config.yaml
num_attention_heads: 6
num_key_value_heads: 1
head_dim: 32
intermediate_size: 1024
norm_eps: 1e-05
parallel_block: false
init_std_qkv: 0.0392
init_std_up: 0.0561
beta1: 0.95
lr_head: 0.00672
final_lr_fraction: 0.1
batch_tokens: 16384
max_seq_len: 1024
train_tokens: 172600000
MLP neurons of a small language model. Each row is named by its layer, matrix (gate and up: input weights; down: output weights) and neuron, and shows model dimensions 0-191. Each number is 128 + 24 x the weight over its row's rms, rounded and kept within 0 to 255. Numbers have three digits each. A neuron's up and down rows have the sign that makes its largest values positive.
After each neuron's rows, "fires on" lists the tokens most often at its 100 highest values on Wikipedia text that the model never trained on. A number after a token or word is its count.

L6.gate104:102139126110135147120121141076160144192176152143142088146124128144108116138110140105129137099134126102125126161135156094165161114138170159103111128118135120124131128132135117114136092105131134173130134102123108136116147114104114102098111121156169139125098076134142113095098136071137092149163057092128118113149093138137170129124129137144140103125150141159087139151127181141148109116112144126086158150186090104123111084100108124122117123141115137168144126078076073162128127121137113106153145111096138145120101105076120163105096099132137150121118144107114135148147108153136133134
L6.up104:093134131139077093142140153094147111136142145156133120118145115116123109156116121138126090167141106154130154188102159155100138163151105165119139128086157105126142116110155117140171150151090152166133138088133125149102159177146084100088103112136124094145136101132117087134136139118126130127134125106145158118110148182147168091161087115128140162138141161121138099125135094143178124117092131077135138132152161130129116109090075160126107154108126121094118104114096121172128116183098138100141125133094123146068133114104130103084129125153150141108141155149129139138110113138140109153
L6.down104:096123162168085092124145123123149134116137096112157142128172129144149119131122128098113120106113140106117093114122143133107124139162136180097103136138152096151108164145115160114166121082096141074121137112107118106105120115133152114082129119142112130120121108140109141094115112092130098115169082066112151138152115128133170089121132146171135103116126140148115093129113132115130124100117146195081118153123101128093101143099133184163096157192121091110124153159118120154130101134149105133105148117117149095107134089101152126103113124147150176152084164125118121120132112164149138144
fires on: "s" 21, "el" 17, "et" 11, "or" 9, "en" 7, "t" 6

L4.gate701:172157106143147138109151152126115119109189154132074134126120095086143157099142134101140131127165111155120114133156168129097130158105114082152171118173174122092158144143099133175048121090170133097130125113125125127129107142170105173163107128135156124112083167119128097140143113125117150121105107161113154094123114098145144114122111135138168111123132115160150116157069121126140110160136133094141137151156110136122162157085097103126157134114128110124132127100143119112149127127139175137145145122136126141141139091140131113104139150131112097163151105105142145136089074132110148146
L4.up701:141143102139137172170152106134150145139122109115118157129096143125129166131134106084152122128135124126085095122149174111129148104107133079143150073151146133120161139162102100136082114074155128086086081131120100134132119083139099139137113103109153133153136116143089124105167128141119150097115128165124079140108110129132116128135113108130106117166122088136134128136095114145102110096139128106134147135090110130102106095092183071142150123179127122138165143137090148144131132117139111108146141117099150139135122126167101133121162185103109085148176136123178139083120135124111111125
L4.down701:163114116110160186150099085118126128101116127159111168111098135189136128106099142107122085132129088105094103152148105155134144134123098140132120119121134143170124138089117136105116143165145150139112094106129154141144152136104136083113174152136138126125140117112107115133168090150131157124126122106145116110140121139145122100140167108136141111117151113154145153103118124118098128128108160075124125157115117181080105126179136171103129130154092115146160130105158123143107093152094128132124126114124157085119143104124099130181136114159128107104164166142107150142154070103090071167
fires on: "n" 23, "ed" 10, "d" 8, "y" 6, "an" 6

L10.gate763:125164129094118095125130133102126100158151106105153167061107097145102108125134119113147095107135099115169135116123140127110141155121086113148138149110109129145135080128139132150155097081100147139157138126182147114133140123120161128121180146118154083156098165157112124124084145141134152116149095086087105109113136122108147174126144120109163141138115167175116116131157158110130084169136106140130145144102082124122135137118148155081123128111122095105145133134104111147140132151103117104102171146108133127145111107104079089117119147083135122130091102126165127080116152148138123073
L10.up763:127127117124119143151151160100176160123144094077146165126096148120161131092128106097119115086138116149164094092134098144129120071083116140121126152130089097109116097130112101110130117128129131156154111149143095102130108150123170125117093135115185104154129127114123165091113118149131103153144109142167147145093170114093134123133080163107117114153125160135134094098141124074121131142117118170128174084140111147125130153171119138147139084097150150135124133138104118150145098143084119093128127110090101143155111113127098100101157141091141118180121133150126120133124124145087124078
L10.down763:168147167144139157122152183108158145141127049117110132142106132110134150110088081148113126136143149131107160130116143119146131130113145081100149107104127129123099169136113130141123115120124169146139126135155101122119064142133125081129135160136157093141102093078102189121112095121134138135131132136132133151101107116107106130157141148145086148154116118122142174116090111128121091096126116109103148109163102105169100103133107105145139140158143127118129134120180109102184120144133145100141125142084129178181133151128147102136197113127152141149090139120129098119138116150120111109
fires on: "ec" 34, "is" 17, "ir" 10, "id" 6, "ch" 5

L4.gate755:134173146093108115162130132066114126122099106127125142134119135145091115097154149083175137087129158134122112130180178134102110144127094138137120146150150119128133142148133118147115114142106117113135108111132127145101127149165153129144106063142119099134138149124157145118129121089152138136155093166137150161122114117120122097102134079123131139169140139120132099109089153142152165102113146107119134109124119124144167170118139153084088135118119137137127147108097088139149132140128132148102153149137163113135109148110100102094123068225127149124141149122168153179130147132180121154
L4.up755:092131108139130088134112158117184113096163108123196161096093129093115079097127176094093178133132086121151125125140122135102124100141138131132107112142132131125130105116147084133086189126109093146151112108139104120111158146170086121129128111125152134148133110120102165128116138140123090139108128182117110148156132122157132136145126128127175123173162137114102159096148154149135130169129126141129103126110117144134158109130121153090140106118110134165121162123165165112099132104160110142145124189083093100129149146115094149118086130150096128123140104126122161149108103111163139124
L4.down755:110121119152155117128157150141106126059140130125127128110134121119123148142108140165159139170177160127118140160106128135166129121131163156101149107150113098100104153117145117118089110129128113136134152116103149102115156153130106146137162121112104121136105131094159123157138084120065109094065142076101159150100120096103147117105100103143096155090136072147139118129153140169106092146148153158117133195124120105133095130152093146122116146115162144131124112138128130176136163099144183149177149143104079118156136106146117140109109154141103119127129140110114110127160126126116160156
fires on: "ul" 13, "===" 13, "i" 10, "il" 8, "ow" 7, "ov" 6

L9.gate60:135120096123131148128114134140143126093127124130169070093150111176128103105097115070143085086142120166108148077134172137096155147125147132156102120104109086115153142150096106163147136120132136114117098133144120107123105111122138135127126108160136132091155122161130110136142098162141111116114138084107098146146102124147171121134158107170149119189123125097144146111122104118135132087083114139120135103072162110098090121106112156151175144094091138124128146143096123119089124134147141124126143130201140095146097146104162121122138139128136117084114127092167112130167138120124157147
L9.up60:148162140116138152106152176126117183117149122128099108143111127170119073126146131126123136107169110127107158146104118125149088143129115112147089099123134133149145115191147100164114111118116120096135146149066121108169134137102126137124131112165116136135162131112129100096122137107147110125112140066137127132151167090147118109110128125107117096134128124118131152147169083135093100178150113116118130159122133101190136145102115111148138077122138112121139147134140141091127149113183176119183130096089096100134135106108093166124106144131157112088118106102138110083118095094131139111
L9.down60:107108158104083141124152105133163156101142121142158126110078106151132110162124132168189134086155097136104106115149155125079139095115133155137129154117175100125144093145090060134127151127136101090140155110142081115149138140134136131148152107158110178084118131129163165088111143153137124129125089122095105134161135127164115069074129139155149084141151178094135157155119132102152100138137095122101113119101155124124114112142148120105122103111115149127164140185119137122117075110137134131127148118109135111134118136113094124146148158156124138106139139130107122112119144142164142116
fires on: " with" 37, " of" 25, " in" 7, "en" 6, "e" 5, " by" 5

L6.gate624:123137111123155111119160159163104102069173100127126140154133147104125130174132143160146146159147146170148127133145141189129112121155141095107115130143115090126139183105135139136119174113119158125080133103122153148142115137120134136140121119148117147056154156074114127108171136127122110134152149161147121141149167089136142110171154092128102160144115152098093135109110129102107133151113132095136092108140114116138090133116118114139112147126121121130186103178106091128102120146162125132146151089144105119157124115151162125105120144139079101140141150064170142140131157138128112160
L6.up624:153121115130161103126146121138089159123140092115155135124094145160133105161114147112155132103149185126116110133109122167123126111161141136136131108117102141132174104155084096135132138118136133068140130122131128093162129079135136149117122089102140140155176126111150158120105124133119162115134101156085115165151147139172084084133165147165102155148131154084096091134147115128091150168140140123103158142116127114173168127087143121103138132128102127140143146123118103131137142111153129127132093171103167122125109110145156115110071120150130125141136146070155134140161176093073146115
L6.down624:152151145105147160119123096128114164092148116177115141124130125122165133160147141127112138088158089144140109127089182104108121127125138171167101145117115126071138081130139095124128154153128142147140159144118137101140073094107128176152124124091104149106064113120122127129169186085122151140143126152148132125154136093161116131097148130107152109147130147115102124131165137153076117138088160123121143139093154105103133142156133140105131098131108172094131079143095114125157165131111133121094100132178122107109135101110123141120131169134149124147158165123115106097144094149123106149
fires on: " of" 56, "e" 16, "ing" 16, "ive" 4

L6.gate408:115100117114128110126156085146156171153101161095118148148057139121128164129132162155126093129057144138142121156101133106114157157120152147141154133106147145131141114103122088133137154164087153141111094133144093122123131130122147116125143163168114152151128117105143117131131093132121112183132134124086128087119121155107129165125114139120063098119093118112114150080133152132164096149124092111071119090136062125118151138131152112107106156098109108131142146121100165139119098150136142114143107157146118126116108108118104203137158142133133145124142159107107114149162103119099131121
L6.up408:106120117121089162155117103127117127154137140146134157109155116114133083144127125111167083129116141133123120146127121119152087102133146140109103164178141159154125131130102098110148145108109103121131124133130134120121150122146106082101120107155080126131112087144114112104120103133153108113150102135171095091153115127141159157144129121149137120114117118105165134175105113141109177052120112130115104135148180111136170134125141128122129090119152143122107124140151097181151087124076114135128150153158124107089148162062093151097131136174131155101101103168128165113166118150144177135
L6.down408:147148139121145132143135105163154105098150101108138100129134140112163129113090197090155116091100155107129135152089146142104132155109111108091150119139135066129146141112092131128123144107095153114137146136134116108150121131127126127099110135116150157113149100092115105149155121170161102133126082110125162117150147120157113108138124140186147121169108128154133093109105133144146111102103120124169122113163127122114122106138110180126082134159137163113119135156118104117176142118115131167178191132124119116089118104118126086117103146167142135123139147128100126091120081084170123189
fires on: "et" 19, " to" 19, "t" 18, "ter" 10, "in" 10, "on" 5

L5.gate548:092150177079096094138120116102168149102116114114152152143103144138109150119178106133141149113072164134147117140079144115131094162135108110126155081146151096136137126136154097124099126146160150133109097135157136101123129161138124106175137155118143161106120086103155122133111137159136168132155143154068070122084170161112128095133167144130063152176143113127131122120137099114114109150118133163121131122115097107128144159180121127140149131109153119104176116096118157142131133111094162111150138169134116126109133132134117170142137151132141112133074143123144126129154106123111128141
L5.up548:126109096119124123074146110128094112145085137127124121160142129123107100148120157144142131115133131150103117131149118161134125115150114146122165114150156120141139136102113128095129098101196166159109148105155139124103123123174158138112088148120113144160087129149137089143124095135136111089157150100137098132158163158133161131132150123142129107062124136116072195098123134101153152105127122121131129097102117172092115139096146113124172146140137146108115153175087118135172158144141159120118152104164119109104150159076154103147118108166137103164120147129111080154153158113112139113
L5.down548:142109132132096107093107167106138107132121141149152103177087121117089115121135134128085154116126123147108116123090130113144181112154122125149123153103182157119133132122092110125137129115128169137126156106104109105125091159105114133058142097108120144110131132148116109095091156132157144150126172103170130150154148109134141062144084150151079142123096097109161120134116112122131149104171116114094127144129131129155112135127087137120105178119112167131095136130096159086129163106120122123109136099100106176101140118153150120108164187117158131096136136121125126099140137150124070139
fires on: "es" 18, "is" 17, "in" 14, "ld" 11, "on" 8, "n" 6

L3.gate92:096133131158128137105115095110164135146141116126154128090119112118069161119134156116142132060132108135114119088159124096105141124120113138176159162128167127111103165119174129177111110125173138138133102149131126126105173158148156102136119119160171129112154140153083107129117123126105169102167126107153089134168133089099135142106131136122123153161111126144151082090123139114138109126123130111137129171098122084162112125128181149162137106113118128137124093123136089088152091169077142118177154137123155156134149162142111137114148109109137157144096142106136098144114095103137119107
L3.up92:088172146119134115069094127182129109120171111105106117115133089095116142127117107122115135096118138110116161099167153135126102118112112100158155171112124108139154126123111151129096108120099144128147070152120104108140143125132126075113154119101133134180117105126154145170151140133143134150117097133106141100112156130118122123085126116072089148142100107098168145121186186132098126174149122096123125169128108144109109104114141123119124093156127159139139087109110118100109132124048136127087110115100131149123159128124122109124153157116108125130092137169144118140094121133136104094
L3.down92:121132150159166147136133157117096163137112102161124111140110159141141092076166129120140144114138132113117138146109153098128130132109111127127140183087140137115147121107134154193137077149172110099145130148099140126134105155105135098109119158157140107094148109124131137082146100112071132106129121081111149157097144090113139106075114109126107158140132096098147142137081159118143099117103093112112101108120140133161084116161146110142180135100088141126114090120062127151131140131104121124182152119169119138170152142136131157146150153131133106139110123159155150108100128119142133100
fires on: "ent" 18, "is" 17, "id" 13, "res" 10, "im" 9

L6.gate852:116119119125080150123098124176173133113115192105092087124129143130089082131103163155092144156118108133129125132090092094100146120109131117146128106122140151149163104121165081157133130133110142125191110118154160120104158124132133098133104125100157107103106118097091138104139126146154101139122087058094163113115112144110130199161119142159128126151108158167122152141135158167121158118081151166153135141124081129113130134119097145116137144138179146095135139123131125131123147128139115125107140099107160154163094119113130147149130144134125155139122126135136136084114100104105111103
L6.up852:160074113132120110097154113136119188142087105180098137110142147127115097110118122115158132165141111131115138087139103146081110096128100139147113135138118174154103085150118098129126145108119141155129103094115122127139112124088129089137109173088162132078126144152116159111129085145150142126113096113141132132110117127148136130096119147122131105137134092122157172146138107110099119099185138186135109106104101138169142117108138130123096144152121116140141139128124110140127065122133084130155117128141141104146137091100125151149149131120113162137120112119106196050117122124160159150
L6.down852:122136087114138117098154101128112113151159135131146102126121165149118120163119147105174145107077108135135141135109137133112123153125107089129134136143112105084081158130148147142126178143104136134128089090106120110175106096122101102141089115130100084103139111130117104159149157168086090125133114147191162141108106150128097155087134147174120097117147125110136133092119139128100139151121139124160155088127088072090109131142144088114089142116129148139153139128161152103133091163141127149141142114144154082119133129145109151166145104151150139080119160125137101098120115102177119154
fires on: "t" 28, "a" 13, "d" 9, "us" 9, "." 7, "in" 5

L4.gate159:159114140106149142110103130152167157103157106150151144106117114155122091116104151107088152157106142132161126137096142191162160146096130166174159105116146093116135141111119138138161087129125143159095096155137128151150115132105100156148162122096135136128110113110122119105165120130157111133154120123158116096140140125155131167161134145107115105211153124129124112111100160097132099112165073144130095123152151093128125109132118175131133116160115114093137145201118102163113150174148137163102169123128133109152117166112144122103124132147124116151127123119126144149107171158127159117
L4.up159:148169167106123109130114170143116085143084089094090149159145142121142131125169125126134100168169120108075115169113135174144126091152158115112160102118152108121120141133129152152121163141123096115091120155114145129104126146105157152128113132095116150113165135054143162142067118136125116132149139130140108172144138146100137079139126117128136120101109140146104139132123151171132123147173125126140136116117121178123116178129143128135077167114123112123148095149128146106156096179115151089144120123106154163114125138166105158144107162159140165100129134127118098095128137095154130123
L4.down159:119125094142071126095115085144166104122138116143115128116133155130128132142149119105078145100112133099112103121112168177146133167119144147087115140112166125081154146127092106123082145163123167120137163165096172156147140129102121147169121137141116126167097112088148106098128176131153091117167099154117111142138129119142111135102137140094153131139113128149085118143182118140151145141121104135121114101122112167101133118141104114146121152181119129091168090145098122103148143161134106119201103092109161143134126153138135123126116163121116133140163119113133091079141124115162150121
fires on: "\n" 20, "e" 17, "o" 16, "i" 13, "ing" 13, "on" 8

L3.gate184:161134109107149137143145150165083091107131137116140114152170140142113123148113088100101112132113128153129119128158146123113173130147105136146164127150125130118151140121146084185137072149106095144159170164107169124101141124128139053137128155118117144106132123134121132161100125125142118125151127122125160103166114104107119149112137088122123142146142108172132146072179147114175150131138121142149119140117126138131107152114135180134158121133174149141130143145181169155127113117147121127111179085086151111182158133098135098129107147084133141125125089137112122146144128145122097188
L3.up184:162105104103123149146160129183080105090161138116159113146160137150132122133135104080116120150115123153141100100158133133106178132154120130113157143151140132105150126128136127185120062165127090124168166152116175126105111094100110075140125173127110163127096134135133148154106130116105125122132126149111190120140110140129126132120140122102127144142153129167140140095167144098159155116122110150138120120151150133101118143122146151129152145128178133115162168150166166146112119115171129150101148087107130111167170106095132110123104159136115117125141111148117136125182110154118099183
L3.down184:130126139123074116115168131127128111138132131102149147136150114112172113146110123132133157121128146125161121116172139138156106120144140089130119166148122152103099155105120117153082142150109123100168111127166160173090119120146110070118125148132095134121150106126148109148164141171132141127136100168138156104104092156188120150116179108067106141101159143097121106122166168101108141067132145130133140125127124166142128160132121162082172109123198136093131144134127154187138134127143158141137143144137127112147140118154124082128121139142082136134121129138137129108158132129126150181
fires on: "===" 67, "==" 23, "|" 10

L6.gate228:129154136135131141089163128117112099148190153124105102136114130150137154161150124108145146132120130110122108112157103157141124079115128062168101092137139124081128087087104105178085144136146090087077116105147124144123142129123110133157123070105185122122147179106103139126127121153122128102141121126148124106131178126123101134174118138149149126139138154091138117098126139113133143164141126149128126151133073166140132139108099145114108089111120147129169095108129117105100098174109145135145155147102103126158142132103152110136148130098108181104094117109120124169139176123126139135
L6.up228:147123115135115136137121125102115142123096134084103150099158100148152160104135122129131130101122129079116099133124117148127142099130183141136098090095161138152126147126099150128147149137101142110120115134140126131111151147132100153123131096107113177126137129088192126147123079137127140176138114117097126102117158193129131087136118103108138154165175134118163118146113130108088142123121122084111134096163100135102152174130099075167123182122138155106185113111146150141124157093128105128089148133133118100142138110145102109144153139156130150122110140082151169110139141101123192093
L6.down228:134157122182146132126133135098113101110142127147148093169120111168095156118153160163142124093141112142136174101123107108115117129173131149131109139144090118103174131130155151143102165108163132148141102130107128131163130126135118083130140120071114162105125132132096121135087185108152088168118141125097124124133126166152140092129102124127153104159152143097148181115166089125097136133175125063153163156110153151090119143123116139083126123096140158126141110125136104087112124166077136109119089162111134142115144076095100116121116143110142116124128129127118146101171118124122139120
fires on: "ed" 27, "e" 21, "ing" 13, "k" 13, "y" 5, "ric" 4

L6.gate959:093081147138123127139107113151150105114130155150141156091149170100108070103118105099125128159161142110122149110117164127144145089102136155170065086147150134076150129123154117135105092127119112139102104107126108126150143092160073116201152123117109155129159130152108099113090185133122128116177157144107153128122138113139152147087109154129111148155080110129112128147147124123149130140131157089136113113172108173103083149117121156084115157126110110113118124164144166158158112168120131124158113147109102133131143144143120103116117127148110118105131103129103141152120159142125121143
L6.up959:135124151096159114120129109170129133157144101098092129134150113142144141098133114115120122148166143132114118120143069149082093107168073135147139091107128101110126137154137132104113139127132134164107128172144139150160079150127125174112161167147102134106167138157146104168144114127116092136112172127124128153086127126117152112177114118108170125134103188165130068111098130111167109117134123148096105119144139133147116131119153141127145149091131126126151155115153168148137158127140124143172102117134099112130143135147135090136120148148135168167123056148144164127109095162125081128
L6.down959:142115141136141165174070102172137179123125106147128153131128160122135085097145117141120164129155132100154115118161147151162153107129108130138123123172158103089104128141123074139140101099168125151140122161125127077131108112138157104134112140100102135184170101141129123099142131146126104144153154126164135131110152170109111152070077128152116123154118126106139116139122112137169163120121131130106133077143150117105120117149117187156135141138161085120106119113123104152113092114101126117129145130118139117149170125141142117095156129115097092156200113106141140152115158138095136163
fires on: "s" 88, "ers" 7

L5.gate719:099162171170134153086154124140115115153114156117139152108135107105114126162140126144111102110126107106135125101131130131170159083068117083164160077161150148187133146118128136110163168120097108136115123138082113127134120130146141169143092116125124103102144123097130152112161153123174147099116120098186108118135135119147129108131141119082080155145102111150152097142167147146112142131151105121090132111124119180135151113146138163142138112158109130151092128148156117130074110108125118106152116156167186135139093126101093124098102132113131113129125134134141109150107084161129106117
L5.up719:124150150129084140090141182138113121115106142143113121115132166113120100115157103133122118122126133125136123150129089118134151153147111103121136128168158160183164145068126171133145140138127101086100140163113143096118154101099148145135117133113127098153128100078136144097129163103172143103079092141137147144108133149130108098150150097112138130155108143136071123117171145185133162121113140114139112125142162112107156140121093096118143119129129152100148124122125126160152135145149144088125159142135140206113125131112139134111144157101113082133150145104153135125060123085121076109
L5.down719:087168111151061121104145109152152172137126144134135132169131116114127133107155156134121133160121138122125155127118121106122091109124083149123117166179086136106178134086125161137166117138120113120140140120156099097124159089144130083110151090144138116104125129159150113139106153098133129150107130130117203132125168096099122086130151119098170112112128138144105138081168098135120117110143125113168089074106129155175125126103101122059152134133162138124144148089131120116165145156137115137091132131124184124119148121168109129134155143123106135134142133119150162115155134116118131122
fires on: "t" 37, "er" 23, "ary" 6, "re" 5

L6.gate673:122161093104119106142114133138142132106164105139116135111146121121127141123118138115126152101156127137097157107148107159100155140129152120136098126126123118159138115117109149113120133077138135159128103120129125150090127169098127115196154116155163121148149155107138116152122135118132092114151166126170141142109094104114133114143085101107149152119149171141123122028114103142186106092173129144164108099114116108107133111111175089122098086119093115118127110117128118134102132130091131117123109127094179153150128097106138151139187134163101154159117147061110123152131108129112132160
L6.up673:128131110095184114089178154127095146104133076161073085088098126114149108142107060117133135141140121145127104106133106132119112090150124099116144185116110128126159097148079122121123113139135118131132147111143093125158114171121120163129130142102140116119123122111137134132078114122109125169137125141166087116118153130139117111128138151130125127128122118153177085125112126126121077170116091126130123140146109116128114174169164102159155102145138156108169167111150092134144131103137153181133087113127144110130120113102175129166120093124143175122113142107140130169169130092142123124
L6.down673:085145142145156125101145158151106101155127116164109104138094131134098120082156130123125101112139160151174150081143121143145159118132163151111079176133087116124131111127138135123103091138099110096133111142138123113089137050089140153164132085167104116129099118097145130112147144102112088151141125152160112123141140086156098109138164128104118117117126109143107152120148117110123141154141131101098133098145103113080120120088157117089106094126110122082159103127175105130116144136095111159169145157151131130136140140122137115111159137170086119132167102124120094133113142125134098181
fires on: "ing" 20, "el" 15, "ated" 8, "e" 8, "ar" 7

L6.gate13:138144149159125087141148168156129145086157116161119084102129108141158176168151096106144147102175122138125125118119121134121130168147115119124121110124135113109183115122093098157125115128122131129105146132088140165158129112141120167144121107126139106121157140125170168162127110112124152106158127140113139111134132107094128148125126169155157117124170106152135113139145065125120166110128205140141143139127131091088155114101106115132126121162078103121193081153122170133124119111139097127103146139161178122162141109146122140132153099125107147147103114129092173125114132162139114080
L6.up13:147147111126142146184154123152126164168120167122139083133148113139143124131143108160147103150134139119122126143125170119121144159134146154136122104159119140143120149120137142161128112146079129078149106107123135124112108139149131143141150141128175129132151192140160119109118098127112124115132102117110155092071136120129053115162104114125137204118154135147128118137153078100158168109090129127119113130083131144119105124127109088087129077135094114118167100120126129166123152123096119126115160118127137147121091111173128149113141125164132136193166101120155142124090127161143104092
L6.down13:131129165130131143118149132124133094130127097122139136141137151156135142137100151170135144119141138145148133098147098127161112089122161187130110075158098155160126111153124137114108147098138133194112113134153106079117111145112116121133126116165114143055087090111088111157154156166152125146110190139132140122168152157121136104105152100097085152142152161131144139142108151126104100115091121089122142117130114121131068145149162164125124119107164113155142110097104134140184088120144145132158105141111073108126159100115173119140116134154135115122139120141117105108146118083125115137
fires on: "ity" 19, "y" 12, "ed" 10, "ion" 9, "ch" 8

L4.gate18:130156118139114141088166114132124131176127080119153065141153142200117134175145095140103115140138107112094112119100112179136094133168137142171127083136136119116100122105152104145123161144088144077151123187121175109137136136125148097120158155101095119122149118120095123105129127135117143173094100128151109146174139149128158129094077141116152118108127133130124148152097106156126126151082134144149089131102116116157102126152120159123169137118101136132117171149129172074144137101155101127114112118124126132123127099128134098136124147145150106143152089145128145103099106140129114157
L4.up18:151136069150105141151138094126154098127110139076132139155123140109148123139103120113159135129097129126170135098147129176106134134163136155110152155096117101085132125154103128122122089141123110145102160133129125129106179188142116117140119165154129104169139149157114147120108129099154109136164128082115120126121151150156169135120131121128197117128192127096103110130120142127143134141123078118145091165098122069161085131099102168130111149105107128113138166172125137129127153143103128159116125164149121122154126104117108148144185155106100143156115133108115137160079114101149129132
L4.down18:097107160146109182107128116124118109119071120145112096130105109119141165134107092149187161103118109116133108176104133125142145137152102113100114119148163118116110122106134145139140133107149147117119122108125095096093104166101126101139107124182159147127116071091095114135101104168101111127117118140197118141126098144136120150106130088149109141123114137080102137172084129116147121144117128151124119117103111114153101138146168139142100139062124121122121133145102089123131150108139120158167099113144128111182121117150117096108116085098143100145142092134117113166139158141118158184
fires on: "c" 30, "st" 22, "ia" 15, " to" 6, "ic" 6, "p" 5

L5.gate707:083101120132138122105080175154119131104134095153131166120148148152118075117142142156122214171139117119112124142142133149141114172136120135099156102116139083147112069127115101100097113163104136127150145135124135142144118147141146136099170107178135114095105154151115140140127156167161122086083107126122135175097128085183123128117123115176118119131099145113122128182098129130139171123142144152165146120147132128134091104118114129128104129104115132147130099107137129084119106119141117116115145167142134138116101136110172068124097123124177135156110131119153100145104125142125113140
L5.up707:149149068143154130122102073171135150104179136116148158115107096084131106166139114097136142144143142176155125131151131159089104136196125129148127095100113154157117096158141137127123163090150167155106101111105098121121126108162113109103108130132091111132147118104134148108107152148147095145153126101102101146113122134118146074127143149149149142110174137098135093164141172120132150166133109152118127095102116113187120148151104140111138128125133109132184133126126142098145096126113099180094116137149155153188153153107134130110143131121143119156133148150118160144146140128120135147
L5.down707:128094137076138123106108130138123136128144121148103133097109110143147156184124115108125094136137110173165146140095160115100130142173131138103103150125150148106120128127169134110163144134163132179147146097097114126088060115137115136087131132148162125143128109084153147110107127095135152111161121121140110180113163126157127155147167109069125119146179103119114131125128120134081114097161121092205123132136099114107144121111150140142122124101141132107132173149102111181158119129160117161140146110119141110120125197128128124114115093137140147126105128145097144120161153145089124136
fires on: "iv" 14, "s" 11, "i" 9, " were" 8, "p" 7, "c" 7

L9.gate230:128140130101126167130124147150070110111137165111118061153133136112085133108043129097097147140147131161126099130200161159120109147150137120083148112132141099136138162101115143129149149139136151118132098131134129160111144131115135095106127143109145089147139157120126154139158144131081108157137147146112157161132113146147142083101107123131118108146109127121135107095117103142120102150119152130158134121120133153153111140098098125116153120089122158119177144159119079149128154100088137103107115136132157103111135147117100126153093173181117121119173133129188150132168152164118115117
L9.up230:127156112144156158128158169142110100144104100129157111125185091121145138115125146142132170153156118119125125150096146132125136162150121113144086155173140152196123168113162113105136133133121123124149150138126139126114133100166150135154129124132132133106168105090126098093133149091133116122116141138103152147138126158122121126145118117083132136143111120098109115100136170077147113148146153133063144134119121123148140105086086146117154158129177133120094131095156125137098125098127149158158160141137117118166164110162113125170174136149149105134089157134161158072177171106103112151
L9.down230:147137106117116113132144130127144090144136145140148133114106126132125153153152137150135154146137142147094138169119142127167112092140090105148125131116100126140106170110110096144109131153113111119162154088161168091083164139129167147139097094116111121094128075099164093159148114077113177134126144141137128118111087148130129193141136145084120138134123089127148090122139105121115112116145075116093125128121122167100128132099132119083132148080136152158122112113170126122137149107122171099126162147116158075179128100161115146110143151168147101143108085108153153119130096168136117141
fires on: "===" 44, "\n" 28, "==" 27

L5.gate219:121119095128119104152103134127117143132122127132122108127104107092111102123133136081151109127155120134136141086133202121122156072148111143151108114107120131112124141128111093143147118091158137108163152098114127092104152114142163178114129122129107157120135147108136085095128085155126147143139142119135125101100163108104133181150172158120137126109151107147139126131168145115132133127114152155125118146152102121113133137158138080159129153161095095135163091142160171093101165118160106125184112144155166187121125137117122129057101121128114129116152094084127186120143108128151155111
L5.up219:119125130146134119120142157136127114103150162090144093095163089136113134107158155092158109102117134140127140132131159140118092137158090120107095127102115157155106173136140109143107133137141119104119137155089135169138130114138134122190126128124173115149123099109170103137102136152153123120079107119109161120129179188093122172158111108117106116133120144125152111123159124068138159105092185162139119146156143097096154120127092124120121145081130129103116119157136140105135110098066095106174134137122095120129092110113142105102142118117157062119143165142110130140119133107147099120
L5.down219:130124161129167128184127157124136114103126129123104144138130109155095139147113138126120099120130124111120142148132109145131120143155164122126127061132171110152143156136161108149076135101154103140100129135176091130115144140132083082137123113128099127158094129099124150135085145131128150108135136127135146138109115101139123111130119091078109112126140103149125155144143107173119149121098087119163160108087134111128099171104088121124135128177137099162192082100125083177156129114146135101167113115144133119142099091142171129151117133134114134126154089144099174106172134128157186124
fires on: "s" 23, "ed" 12, "d" 8, "le" 8, "st" 7, "ity" 6

L9.gate689:164141167095194151094131098150086147102146097090079122127107139112134153182119153129130105169119117101146101125145167154176134170117134129161140077132184159099154130133126137119079137129108124116117104133140111143143105118125110092141127104124118165115147136131103119115108149128104143117142131118093135130130100131150088118158117147116130116149101138145115105179114135154161079117173173131127107109165180118109127149164186148130135138119102125124138117144118108159155142126119114132167131158101116128102155089123150134131135110110169153077150102128145144140120141185116143132
L9.up689:125095131095120156150124132136132160146144106091180101122181140078152123122142153128122123106134139141160105105111118155127150167163109112142103098129105129148121141138104146130153127131084122133123138135145121113147097122106115109127167150129121147131186150189144156168104115155139134126173103096166089132143110119142117121150106169164149142129140137116139115148107147143138133096164125148145116157136137087122117099128083145106158184165126154142120098199135182145119107087114120144148131177117156147130172135154128110102097126147116119135101086134140145130093135125133152199
L9.down689:072146121110170146164085147147133144089127111106148125100074124084128146127157089123111147118106164112106123072128140086125124100097122118155120153148146112125134180149145088142168080121099153116124129155137087117133118128085174153136149136143121151145127127162146158160118121106079135127100091117088110071106153136128131065121119169123126108107137087141113124130151136173100132144092134157153113117142117128102112123141113142106129136108130104111184136127109122115112127102099117116112148160101120151135117133132144089115119128155136138094114081157123148081118158165155147131
fires on: "s" 50, "us" 12, " is" 11, "iv" 9, "ers" 5